config.yaml
norm_eps: 1e-05
tie_embeddings: true
parallel_block: false
init: "normal"
lr_mult_o: 3.0
warmup_steps: 200
MLP neurons of a small language model. Each row is named by its layer, matrix (up: input weights) and neuron, and shows model dimensions 0-191. Each number is 128 + 24 x the weight over its row's rms, rounded and kept within 0 to 255. Numbers have three digits each.
After each neuron's rows, "fires after" lists the tokens most often just before its 100 highest values on Wikipedia text that the model never trained on.

L11.up223:091110145145081101113149130142099142101131177193162135132157139143100113116086142122074130094109153112167148133132150146125128106137184147121100113176149135141131139124139123142141128217119138136126112168104134142149138118147107127111121136118160122131115174096134119148126137119146145112148107110135129162124107104139148117153121122156094165134122114112149122144134157141109143127098124099105152123134130144079136136109140084138083119158123120131118145087128159078097091127141161109092120077161170101104110154162125127156119144098115137088104153114082122086120129116104155173
fires after: "1", "9", "0", "8", "7", "5"

L8.up517:140147124116097107123061117129111114129159149101124110151095121121149106116097136100138136125102130152164133126113092138118151142166122115103145149105121162133134122163108124147092128131113107160146082124098123094087143120105133132075191140124137139124112111158155147149124152143163176121153120112106098150093172105080091163143117133175126133127141101162099150128148133106162102136096151100173161117103164118109125149141155142128107094138144108115146138091095162170151117161135152126106131114085142161120090140124114085148159112142168113082158120112104116174129144128166123131
fires after: "1", "2", "4"

L14.up20:146112160106111135139088108092116112136187117150122132131111125148100180123095113088123142126078072108177108139149094161127137090128135124134120125146148128083140141125115147120169175134155124118133119117168127125097134152135149154122096149125133181109137134108153127138147141136140189132123157181151130090175110158121079130143124161119111080139118136113074094152107137129097193110131138132125169143096148149117115126112178091104116148114145079134098120174121148137106106073132124098135131135119123113142095115146126138133115152109123118131138138142153155136135118072119130126
fires after: "2", "1", "–", "0", "3"

L6.up68:195156154101135100141094114107120136137169154114149140130135107111134123124152118139146114152137124127110139112130130133108127150122140136110143132100112150150129127134153123129111114148121135069105141148167114093131118112123126170110105156092097132141110088100087156139126131122116141141135146121088129156134113088080113098119129127090122145154155134146132109163156147123165136176097154098161150114187110130162082175124121173144147104121123154126073109123105095132124157119198161097110151114142080117139128091136089169106115131134118105110174096085124141080141112142143120174
fires after: " |", " (", ".", "("

L3.up65:101120142134124118138101087127139155125112141192071125110173074133130115073082067132154112135145136118115134169102147139119157130119106112131115105123144119121143139131150105110104141161097140114146087090144090114165158152133112136076124139151076105140135155102159129133149154127162124122148103082116124116082137165177156117087102130131126123140141137163171067158138109144137147140143133110179145137115142125103120150151111118132142103117154146096066160140118135133126127111140170076133121149142150133151141111147105149134143115124098172146126129140131129139129169146140098106
fires after: ":", "-", " /", " |"

L14.up478:104117126105147136117076099120112160096163159142128116114118109133132154140133132091086125145121122183145126141161152159104119128108166133135092090103149033086117115144148182122132111128131062141113129110071109144138150139160128144148120129133131138118100129145087113106126124134135102144154117120129120150149137125126122111149141089119123129163144136162116113109135136159105139114088135133148093100137123188100073131162098131090104143148111126113105153150134167144088125106094152135124125140162156129115133151168136135129134122114168142095160173128110151118117154134152195141
fires after: " ", "0", "9", ".", "3"

L9.up333:139146122109120106149072136139125119136161116135098167100131084075093124129144146133146118102188123140139141138094151129118134132146136164108120163138114119154126116144137117139117111160143164150144094126131127111170122091145163147090144085104148115107091114133096141095145172141158152110183139143145097136113145128144086139127132125157106128091110163140099139124139159190105129122103092105154133142146129162080117146114138085119150094101105141112139153091107108088134126153129137128106098111131149182100072119134142120173122088171121155111095164147146163136118131098120115132
fires after: " f", " W", " F"

L8.up233:104135131163132079113151117122130086164094131130134059113101120152132138143140149098144125114122144137126132149154128136110220133176107123123108147114123123098147121182117122079133141138154109126094137098101126070109107128137099150108106141107128135112110152127136116122143150142150128197149118094124101156178161099132158107127126162154167148092156125116154101138100146134135111164096128087120132103119171139112104139141139134111106162143154166113155135157106105144155099123123123142144100113152168090128112128102130084150086109085123141096132147136150123131118156148092107136
fires after: "1", "0", "2", "9", "4", "8"

L9.up140:116106146128132105149090101083083100136143115088123124138117127127150167130153079109175162131139151121129091094121109099129142109152111109130142155190166158171109157105139127132135184133119106130085105170156153083124141167112114105132137165112097128111078118181136157120133102116145152171159110150149119108082144133119115163110106137154127150123145059128146128099136146167136132130122156144165148087148119151083116132105144141148119139113140090120119135126099132131137096144156125118108139117136110161112139161087116152152125082143118085125147144128111147115130137085126157116
fires after: "3", "2", "6", "4", "8", "9"

L14.up350:113112106130105140157164142139097088104118126135093105107106121145070168078135115140127108120114166135184133122102124158157082133120132168161112112113110114133168155135152104131107138127137101117124120147131102118135126153127139146106096144165115109092161147095137092151151118136136128136115143132146163122160086137145132158105143118118144083144112154116127118159117150162103155082093123170106121069118126164096101112144145089120099150137106163127139137133113198132096147146163141135121104111139159127115123127101168136102159163092126130117132116192100103146126161127094174106
fires after: "9", ",", "–", "2", "0", ";"

L11.up439:126114087097136149134104100116147158190202108143163140099119135100145125094151111142132139116140122104104130150141125126147152099119077122117185136116114102134071110124128125115126076165103166131126157146129163154137127111115157188172111132140128144109115142094108112112148206130121116146122129139149130116125178139144143158130101140122132126146115111093154149164113142099105113097122126120146116117127125162124147116145133120139067157138122164148104132146132163139132104082132132112082174158143080103115108146119110096135127113133136153115173092107117131094124133099120084121
fires after: " ", "1", " |", "2", "3", "4"

L9.up118:108110115134142114112113093089155103131113107068129109130136113148130103145096127134156110127163120113117100126134122173113104097175073146113185181121094143090151163119095149085143157121134128123109107115140111114160139146117182146074119134131157088126094130130149180113138101122132170162109146123102137164135144126095125181145123118154142141129146142146101105145132113145156155132104134137172098140119117116108104152107163132116176111125103137113128153172161143194123126144121167078121150097122118128115112119140120071134112104137142176115141160121128125132122104122124095123
fires after: "7", "4", "6", "9", "5"

L11.up497:095172108198162090147093093128115085128157171134112110161131124154127109156137143118096111093097151109096097116120133171109133145116119117173123135115125147127106122156130146116181180121117102148142144139107113140104129121160135125139096138141101115107108159102121110120122134119141139113134152104103133117157113141140156149147145109085151129162122144137073122132114136171132156162140135160142089145140153146136117121104095155133181105076120111132110144146090120169103143058132135142100128174146116108107110140081137099112188096130105114153132140094100128117129136126130165152
fires after: "9", "0", "5", "4", "7"

L14.up47:101165156114125132154112081097131173181123090134118127131150173126138128123095151158158147121112180134140123129144091154131140123147137111152101154153133104139135113113134164112114118092091157106105138165138168104104108131113098163122126124123148177103117143118126088117086134098109156147122128140175115137117098146110119157092107125128094123128123159117058127127104163108086195141145144121112126142154135132126098141123122151115135125101114128141100137160086106182179093152119117096118120133132109116137110176156130096079153152105098183111150145149143121128136109129143104140
fires after: "8", "9", "th", "5", "7", "4"

L5.up111:125147105130162125132130081111079124100102092123123115105148116162130122131126174073148117148090122139160152165117118139103162163179127128127151133087101081096140117085097125112114143140131099142130131118138134107108113183162102139117115098123126091115138172116160140107101115134119130151118095081116142100126153137076157130119133134161117123135188175096129145167145124150106150117129145109127127129095152154132159131126185133160123140152111138128132122124112148175095144143110136110144150135176128137159088079103140092184156107120118129093126152135152080119143127095136122136
fires after: "0", "1", "7", "4", "9", "2"

L3.up448:140130119124122119143105114110092141132133103094179131107114118147113111126102140143114149107138178176106124140155167105163159122098136104148128123132167159137159103143170111179135151136126099140139123129126113135132129135140153084087164134142137133157113043096108099103101082121100112144113130118107111152125083125124079124189128113117143141131120125096121148123107135139152072100145100144142159140134133131114083132129144108137110164121133146157124145125127100140152153173113158117095146060144123179130134142124194139143141101130135081118104155117132142135147131166125094097
fires after: " \"", " (", "==\n", "===", " '", "\n\n"

L7.up15:093103148153109070128116080117118148118116120163141125126148096145120133133140101124177146147116158091159119122113149156122184124129125126150089151150129147123177111132110132118090112122133135148107107087067093133129103153133147166148154104114087171095091176110167102095181113146122140158147154137094129128109138110131137178123119109151158132090149136159118136161162148114124158083103136096119159125107154145128126131142126100134081187103162139094123126088137104146122130109113162109101109122125157132156132148141168107093092129121124161092119144144135104112123112144139130126
fires after: "1", "2", "0", "8"

L11.up352:165140147165115111157098131129166120127112114132111111069108126125153130139122095128132115152156113114167082098118142150119173143143132101146119163125093155107149102103148096092196132168147155121145122112176152112196141135108150083118143110111158080105093201115122138119113143124156158094099139112135148108108111102110155133132135127128124151156144103107139169139093124116101121120109131175127149103157107156111107089143118131149113102147116109142125174095127123128117115139151127087085172156143146147126088130152165119139117155105112113136079123139125113158106120138108116109
fires after: " the", " H", " h"

L7.up155:121138124133162138121176103144133127156100115084104078090126098127117137133119142143114109138136106123110127141143117130094092134153133153093126146137126139101120150100146129120123153165190137117104124156129135151094139187119160130154146104108094170136102123138106131117130126158106095124119116116146107120120112092096144116143090141184152103132122122143173099133100113094138135130102120159089121089120164141116116126157124081148147157146149120158095136164158161054158162119140144113110109133134159120131134075168107180157095157117130156135131123121130069163088120104127145160
fires after: " |", "|", "-", ".", " R"

L6.up82:131119121196087125137118107141109126110141153174133104114152125138095118155116142124122164137118171152082131106086125149134164098160124134132099162102151098107120093148133177131119105137124098135080151122131116145085106186102167147143092117114181123127100183152174109139186106180090183146138123088119139136142118121099130113154113149122131151117136097157118137122131131128147134135149115130127097087115143167148110143120160124113141151125125126091108144161139108149080116113084152096140125109125141132129141075080129145129128112095119101102157137129130119133122117139171117109
fires after: "1", "0", "9", "8", "7", "2"

L14.up178:105127120176142100123115134109145117126179153127088119123106121144129102124142147110180145155153156095157122145145147162114127095167149116138120195131157112106110132121107113130128149115116114111181107139157136077059151131120136119153157142167091137116143149109148118068108145145102149146140104098093118145144165158114157170161139119124123086125138112129102087173125082140102164091123102165131093123104108147114108125115114153127165113112152092119106108152142137124111079111147123084163120125103115132151134129162128145107153107164116135099153133117146160134117101080109129128
fires after: "4", "3", "2", "5", "6", "0"

L11.up79:152153131129124071133112132124118112131150176100131140130123131093143121114132133146112113119135110124131136174150129094107114131151123129126152137132151125088107146123112162104118146098158126176112080110132088134173209149090147150108134103120119139102121145181108154105120117166095173110139094150137113116166151156088162120136108125106129117146090137112124158139103162130160121123086161147122134106138120146129130148125098109094197145089114110152122109114109121194082126120119127147126095050126116126129120086153130134151110143136131124105141152140157156132113146083129113165
fires after: "1", "2", "3", "6", "4", " +"

L6.up142:128143115146105112141128116090114169134113156133106138103119148142124097120082120137137149089115142120161134152136073090095182094105118110104123131099141067121142151124091095095141153143160113121125145137134144140114182128128140179114102110150123122142094150150155126113148157096188147141189138110095123136083112152138129122165160119139083091166119113125135151147161139105119118167095117081132155124093132124131150133144137133120156134126141165115133153143130128142150091132124136092160134155106114158114132103078106101117100093096141141098104134135196097139117119112154124159
fires after: "2", "1", "3", "4", "0", "8"

L11.up494:117153079135120121116111122092118117128190163126174119093127137123153120138135109124103083102113150116109101120143141081140085159156090151126146157162119133106150098123130119136097141088134080122157123147093141168104110101119138133091151135134170101119128088133123135143122092165145159104128098082138133139138131119103077148119141118127175133108118121155125154096113156188141171153121179143119159144130135120110105158099125117096138129125091115163137144128130141111102145142147125142109148143135152163143124178124126146118134162086182106145115168080138091101140117138137139078
fires after: "1", "3", " ", "4"

L8.up119:119158156130110147139130113101118090135132136102176095131122124082152164171152126118155116129132142098106124103089149131075136133159112107134086124166089163115130170091157149115140136117116123116154142142140082115135145116119099140157141093098117111159114135106087088137132098128139142084136148118155135131180165123112129119128073141118148138154117128110128126111166113135101124094139148120117102104146113111105156160136116128101123083127168145137126176148142110141127144107139129097130133196088170160173164159126101122141173079122108128160112100174147094152126156111114143113
fires after: " H", " R", " r", " M", ",", " a"

L11.up174:154117153081138128173116118139124163152111126144124136147090104136156133093103139147095109126131173128113110105125134152136138108141125114105131177114151106155155070143156093110119098156143135141105156102133103104158167118162127132120108125131108088122111111108096116107094178062128107113053138112130137147132111132157129121112134189113162170150135124176145152142083125148128146138131109103134167099156119116118136132128147130117149122149085138112076132163115130146103124105142175133166146148158132150069159098151164106144131130124127144127153125162123112121141090087132105107
fires after: " |", " "

L6.up294:115110154163099129132127104100102125140182161161076145092159145102126130143094134095104177126155152126133144113104092111132062065169164145122114142121114114134102119126090111112134148151176130165151098129202127103124147125095141143149136102134103143138167148116108099121146122122085105150120132172170142101148105119132119112126107129095127149121105194125161165104103162158102107124111135151098120108112136130150137125099149132125103132121155097085127140155153135122116130174155119094139133123139130161110156148075115125143118137102083131115124129128116136130144164106147133142
fires after: ")", " |\n\n", "==\n\n", "\n\n", ")\n\n", " is"

L6.up11:157157135130149116123099124126151115115174099105158106125142125124105139134138119102096188135156131123134067123150107162129149118147114099131105105110136152148128108140122113096138195130099138107129132092154092111127102078112141076113122142154199147112114119108110163123109148128121145122140160057160112097103120112115148118117137098130134165165110088103110108099159110111166129110113146115150127133066144131183089142181149141169156144159133123168111113113134162121114127138120088184141153140128156155151113108134120115115141142118119126168114118122109141137153133106141112111
fires after: " the", " ", " The", " M"

L11.up15:126095171152123088123099133109131132132132172147155144138107094124130099144103123153082089141105179118130105138152140145120128109175126084144117135147112132066100148128116137097110155166124142116100116130081143106176168105128162103100133083120157090092115136105127175178078105101164123130170149127132125125153177110171139132117127120137120122090162148104204121127190150143104095150135110108149113136116112109113131144132128142100109141129140133114145159139181137154143145121127117148139142134141115126127152125114158107148081133089136096102123122119102117112116114107117142111
fires after: "0", "F", "1", "W", " m", "7"

L5.up425:163119102150167135151094140087119163117139129094140100126129121153084116075093134105120121109134177118101097157157110160086137138123118122132134133160117108167147154141150118088133139148129119154166124134156165139143161110122179122119092115124113139093158114117144165097114179068162131144153125122112132128120128091124191152100071120118169125118159157135147106130061119136134137111119140106122106125108148131128128132121112146129111104164098177137096084121095139157153163124112142124138152103113108158087099140135108135152126146111128081114132146096181160121125135125140115134
fires after: " —", " –", " Score", "*", " %", " Result"

L8.up408:130121122107119108164102145132090124138144094134121171069117150123101141167117159102156133121081148104102118107132147120127115154102166133121129130127102158182138108140150169135099110114135119100131112139103131075136106111122159131153176124124152113118140095137106113159141144115147127119131121108120125177109152120113130146156116154167201143116162096103158121133123192115130112157118092104110154093140153125079135129126128140132097149139116119155075157178131147124184159140151112142064136100130080108122123150120149152116150117134130084134121115086121134131143098161096134110
fires after: " ", " c", " G", " C", " Sc", "G"

L4.up333:120113130153130117128148067110147160114175104111123115126140126110100121090127128129154122157122104116120136136110140153124122150107104092127146122156107160136129135147133121087143111175114129162143119180131141110114121100118150152141140120085107110151182114137144134061148095134141135133086127112154111135117144178116173154095073138157152113145192151097100095125158109142142096096181143126124128152125098113148121100098115151167128102112126145134133122158100157156138084109132154063095110143145067149118115123159113143157146147137116120152142129084117147133152152112085138125
fires after: " |", " –", "*", " R", "|"

L5.up155:131124125170184107102109090121123110134133134119086110122114135128045120127123107164137147093194135108144128134139155151129101127153071093106106120166144169133116096167117130149121111132141165138105105108140123163160111117130156154125155125119151150087114101122146138125153121130119115076187155145123105157112136113101120118132114092146113134124152086166170101119140144140146119137168154138111116087139093178125140152133094103139103128130173121125140133145130128135128118192160113160138153142137122144109112136170131148130073107120121102120124117138108099086117113087149161117
fires after: " St", " A", " L", " W", " M", " D"

L9.up243:124143166158120111102091128130084123110147131116105128118100116137111107170117115145109165158127140138122096091184115115150134130121110098144140141148125174100089067144121122110119095106122175118137098135086160112122112148146139137128168114115107148088115125129119135115126092116095149147173168091144126152114187142120138160143111110168142136088125085145160109080152144111146088138130171116124114111130096127135159159137163127163145133119166095141128109135160100147116160146125132155059150139118105102107113183137116091136101134138131139137154107127160125107102156169130152101
fires after: "0", "2", " S", "9", "1"

L3.up249:111124121122120129108138103104099111102168114113142128154176134111131126120118106113160142123193120128125169127154140186113119105090151133152137146113148131179154149151140162114116122091132117146132130166117122151145147137130156142116117069154142156142150091128097102092128126151131129181137138120131095120113181127117093114133128132096093122105158138095124137118130138155137111107099155113119154122109137129104116144067151094140152168085080135104126143190165130137085132111111091081131164129076083139106122105090123104140107143151118149119112120157093143118162177123146112134
fires after: ".\n\n", " |\n\n", "\n\n"

L8.up128:083132113094099148146102129133149088158108127136113132122142135103143146109118118143118129108090161116148120164103100150113103139138125107123141166149117131139147115154125147154124130136106096151123105089094127100133125119129183128115169146126125110170133135178158124151089169111119157118189142109143122148159143055133126123119086127093133130123177095144144109167141109153091114136150190063113109147120119114152122175157142129130116136152132135147087134135134119141126154116088154142109190130142132095092120132147102152150144110100140106106129084096101130161145107136138129069
fires after: " c", "1", " o", " C", "C"

L7.up229:091159162168131127167142093129117098106156100158112124095080154113141123103134136123138142085081142124141116113144143134079170135163139161134152182119146105116105143135097165105126104118139117125155123111128116129116120132123116133120136135139124096142138143163183128120111126165166148153114123109090133164110149173112094110170156175135115130156189125113128146165089100132100117098118159140154128107105117127120133135137141143136122151144151171104112095146114125197107103135066134085087133114122102145133105125130096107131125113122110124074175113137144096147132118134160086113
fires after: "1", "8", "4", "2", "aly"

L12.up525:148129145147136140118177136120099180117164115118181115099146094146108156164140122135144143142159125123136082097101145119126133130116124125090140129054124121104128122170138097139142164122149102107159114103085162097130138108157101117160129109107110107144119109086134156094122139141125097145173119120141116131109153119144103137154106155112151109141106114119111129207142078125192132130120132149116103138166127129124106087144117115160117118128143109136107144176150115115172123176136103121105144153136108136124068119091105157136140140145140072146107127097128122097125180158142119123
fires after: "==\n", ".\n\n", "\n\n", "==\n\n", " =\n\n"

L11.up472:104133139148132130127070106145162148132133111138156136115122088155095167144115155093109164079112115117123151107174123111155111147119128129136115148115147130103115126113181171102141127115125130093141165151074107122139134119134144135082157125138136108098086149143136127123161163124113126149145102110147161167086083107096097115140153164102105145144104147100145165141079151130098102110111117118136121140112169127156103155124077169118166084105095115100083142157142106134164125101099101132119119154147128112114183128171124140127144139112143181147120135144114123137146090140131120167
fires after: "9", "5", ":", "8", ".", "°"

L14.up205:119192117164139073115130095123132158158132166143123126112143122152112106139153103172158173081149140154119096121148127122153126112146137120140098158155111141130149115088109131159148119134149123159132115133120113123137098155150119137155103166166116139142119139119083109152102135093112081153133118073109097134126129106134142137122137147169126143117164127130119068124130131127127172098159120139115129115121175152108104123139135145168151134113087097166124156108109186148113125119177083079117063122102117145102111128129115132139098096139113153131095145098097120161104122110090126159
fires after: " (", "-", "==", " the", " \"", "|"

L11.up335:176160116124103137125127106147139114152125175136128145125140124144099151120128110123127108133122128117067161115136161108135130132141100137059122133144170102135093129121116147134126131170092135117108153171150101149149154145099105156126138188104105130147105104079109107098117142155127147110120165127173115141112117153124116089108119138152158101121137123130159174148094121177118161124094166090138144125116134119114112129102188117113130100098134143144086130138149100141162134090149181099128114126150102114105133112114122082125122151106090150118148133120117168148071150111150082173
fires after: " |"

L7.up426:090119119145123136176122143101142125101107149111105119133089090152130100112101135127178134105114144129145096136074101131142138086151112093145121127108163166157123117151119089114127160142074148125106068132105146103108126124126135137117134108125138124080106166178130116117138127140165155127174099150115132103106151139143132208132151119121094138140125119134173133113120151144166102113141140149128132116109076124128139158081117114103137125063159143116165153097099104155143121105177125105133154140088166165143147152101164131118109100114128146118138141142149122123126142107179125141
fires after: "2", "5", "6", "1", "7", "9"

L4.up402:143102145138155122126133110092080102106168132135125138115163129121155177133135122127114134126171147123151178171148087151114109112151157145110130183132084119127124116121135131117117154161149146167126157110141096106141142131131099147153151065137153079144121126099083126111089149126105118157145106147131076110118139110134110139138117158105094141114132124131120135101099101128113110144122149153090128127114114148142134168055118104154121176113137127119137150168127144171101143126145119109111116135107143111151183161096126100166154090131126131110076117162134142132159164082136131078
fires after: ".\n\n", " |\n\n", "\n\n", "==\n\n", "==\n", ")\n\n"

L3.up399:115135134106140121124139100104150141134143120134135073136080101153152175134119115081099132138165115088093151196152112133103144127121124153138115155062141144103123082128126112141163142147124166091123120154073117154128144114120095183144136104088107105113135131087134147122119142084141096153147144123114116115142128121132111149128179125109138137156150137109127097132166138109081108120115147132146121125117103143101199130110129119109156161152121143122152141137157118141140083186150130126091120137103091179129153129114103091151141138142108105106160142169120138110100132136119167113
fires after: ".\n\n", " |\n\n", "\n\n"

L11.up229:136122168132129149140129126136132118113160077178105117154095130112158119114129100141168149124131115119141100131157060179192122108104147115138114125113122135115099108106150065113133105147091141165140115146157166123169105146146164087103137136107120110112098160147148193113130124136110145125133147090113105085121120110136155134078131153094118068149117129118151183129100164109133146136147129184126111146115095096132123135162109109112130112153163108155136139122116134159123098115122123160158125131138136095117119104127096133105100154098172147152128128121162146115091123115151119152
fires after: " on", " –", " the", ":", " |", "On"

L9.up366:103130155144131138086095097131144135141149117128119136127113137112107118150074093110143175141156125164175091136149180128085157078121148143154101149102153199107160110151103133128154150150121139152136079117126105134110135144108137131128117114122078159137128150120173099095143119124135134117164116137110151120095123116172151143190113106085157148140141145149139129144111157114140116124109168077111113129126155134160119125114145115103090114131124136132160128116156065160102143127114086087115150116123147116125129138123139086162101119096144112101103139149096103116098137118159172102
fires after: "8", "9", "7", "3"

L6.up216:130120110134117153161173111097117133107138117125177111113120141122094162132095098111098145126148125104142139134135185174064173155159117126116158128124110139104112122159154102104125135166186089090119127088160149148114130131118100126072128092132134143158136117094135098126129142090151124151151151112114121098118082123135101115135083135144123139143148121126132116155096128134169117125107111137127128137136138172102146134118065110107103100136144122124171145138156094136138137144117158122131117171157104161153148145083132129120150117123134152192106137161090120110164101071155148139
fires after: ".\n\n", " |", " |\n\n", "\n\n", "\".\n\n"

L6.up357:096139133173132130129094120134108128134131110146118093095160108165078142129133116147187123132135157125139085157153078185097152094145117101087095127112116085083141127114142128145124139111079117135133117113116089111141125152113128154096122155110124090109134199138141115117142108120128140144099138134106138119114151114129120125103141106150129124120144149143159118172157140169082147120079125110128081109116150159157100139140121107136113136130157188105110159122131095131128113135101133108100120135160122095094137142155157114116150142107150155127138123148132127142144131224132182123
fires after: "0", "O", "8", "4", "U", "9"

L11.up460:075143148158109145150070140159127124138158140089173136056151109159094152140146136092138138116131165097123130093144134107127163110154138104147139110167122147118117142149106110144105130115127180131136145161162132139105108133129153152113131132094122125134131113158089087086161086128134058115137080119106146177128116097103110158174143147166115100123130123148143112139124148126126140151137143146090144129144132153118143156110154151092162125160091136123110095160148128122144105113159137109138112080126108090105119136162098093159105162119147143142134141113158137123093099112094114136
fires after: " |", ",", "0", "1", "8", ":"

L14.up177:098125087133080123080126112086156111144125131149129108121132105141124111125165143114127119148119140080167103136142144109135122177170104103106135094151158126140101125153138140145132139150173108131151109111132149105105100124126156147149098136146124125121108136139146097154152132100145085135126118146163120108164165103147159198128181126141129118153131120120120093076094121164154133132134093165111120075168125118110109119136142142133111123098113104125105166168102173185083171089166135128148146158118166137090124132143120142136095128134129122140084106098093103139138140102128094136
fires after: ",", " the", " in", "-", " of", " from"

L8.up503:121148128157092152115083127130114123123163151124162126068139121127113107140093093154094143123157149138126072128162180114101082118162158116115139122141111139120113135163130149123131105128106149137129083140162115117124094096139161172088160133134111123160135122138113139136154130125124108124141126110104104144120117103139090140135100136163184169146124138149147104116146166129128059149179180112125153115112128155114123107108104128134127127175099102120136076132132157131136148123187125163104175061123137106105126139169122109106096135155119126147114134105094146109136118129137156097
fires after: "–", "-", " ", "1", "("

L11.up482:080144143107145137131103077100150155122146157151159145098074137138146133126095141167084147075175145128148102131130156158109123123102125090116116123166094137168129159145169155152137128149107128102125134174137124128128135128134122167170100135089133116128137114134105157133137142146110122126122082132110138133083154106119125130091103145128145154179101153163150149083101154104142108138141147115136146130141139142127102121172133107110167117127124124118087114107140139142125154106113115106115112151116113106132143117105025132135152111163106164147156136129104117115145129166083088095
fires after: ",", "9", "8"

L11.up386:157134111096113148126107134104115137130128152142194124116153157121121075157100138136140145098118140170119116118108093087113118132141124122134120135126126113144116144122099120113126149126154158162099124182162106145122161106086099132136122121140116085120085142111108145127144133107137150187100056107111136157099139116093120141152120155152138147176165152137109082114052156124108136166136126161118185114133102094129122150103132102123121099117157165116111106160144144118105121187127129146165172139162136143164135128126127142108115156135138113093135113079122111129112132084138107118
fires after: "4", "3", "8", "5", "6"

L8.up418:119126128154109084083142125108163130137128147132120122094114097139060095158138164149141134145128128120125071168150115176112123111138125143128134143114120104118164108138089118149116134130171132125069140115126104088103125185135137125126100112086123101083134157109162115092130133132112111168140114111133130154122165172108134139126111143127128145086162111165136084156145102121152154110111152110161147109174097151157097156121170096108100176126121161103105104146133092114088112124129164149130157161165107111154107153155148086154108123130120126137134107095130116147162145140139150138
fires after: "0", "8", " G", " °", "P", "9"

L12.up249:093098168128092131147146107114128136120116144135163087131139149117176138128098142119150149128119135189120097147147144124121127076110111126203132177128137193121134124108149137140130137135146164122122105110126129118130117128129133127118156116114133160102106132163124109098132090195174177128107149141092089186126126120118142165117152110145174131128125111146122139105110201118157085122086116116119099120160136135114135097148121138116139138138114102117130133145116137100110090091121106124092127102126117135092144158135160121082101101135121082144120149108132097121134147075163146119
fires after: "9", "8", "0", "6", "5", "7"

L9.up3:104119119136118105099102130155104115125126096114175105116123126134084171123096087133092146082137114146144091170157127160122106133143110110135136130132151148134100128108096118131165130144105163119154135125129152131118096154145134144141096114122113121136126128101124159107141121132105100118126132096098165152150111121161144118151134152149174162179133188141137139112107183121137081146136109126139174112129148147153144090131104110171103090095119074121124104129155139093143097161147094189121157083136105129134133096117138166106151141069105119127131191114102139129115131158151159141
fires after: "0", "–", " ", " v"

L12.up545:114102111129152074153147064132135134152149096124119116126126125153154125151116113127128172108074108146146104158114100178104091142182106106132153145111177103130142154112132128137165154114140114097159125118091125147121133132094118162110121108144081131063126144107153111075123148126122159148096160102113130090162137126118154141107119143114125176113125125111095127167138134153086177157143128125166142163128137140129103123130141126157111156138126132083139114168094116180117086114162130089118133131127115109118103137140124107128154108150093130149156168113145140153136117093118177110
fires after: "0", "2", "3", "1", "5", "4"

L11.up433:122125143138108087122099098062132123132143136127157124139122105127147140103138134087126151115105141159120143165153197158100128123146135134162106163144114194135138101160156117095150142131121181130134125110114125124118090123129158104132106132111086143093112140202114101086169097157106163100123121135127175164100140138099131123134141126114170127126132114121151165150118156109174103114127163128136143110119124115130147152159138147132120147123145173114098110099131123134099154112111108130125116089103117122099095158112139101145118118118140101146076159117116095090145165061157127125
fires after: "0", "5", "4", "9", "3"

L5.up537:114102167103127142143147154081086101129169151124176124112150104103142202155134162136112145130165140091103156161130071167098129097149102129147118150131109127148133145137120114147110124124138141127149151117140141091141119126118089138086177107118097154124068111111132135131138141137118123157143123117127113150164145127130131112153095099126115113115063122125098123117127131179089129140110123182131128118130086173145131144064126111147148170150138087107126152166138108164083141086178113157122138133118136130150165126123130105165101093114126127123114123131116091123127140121146146117
fires after: " |\n\n", ".\n\n", "==\n\n", "\n\n", ")\n\n"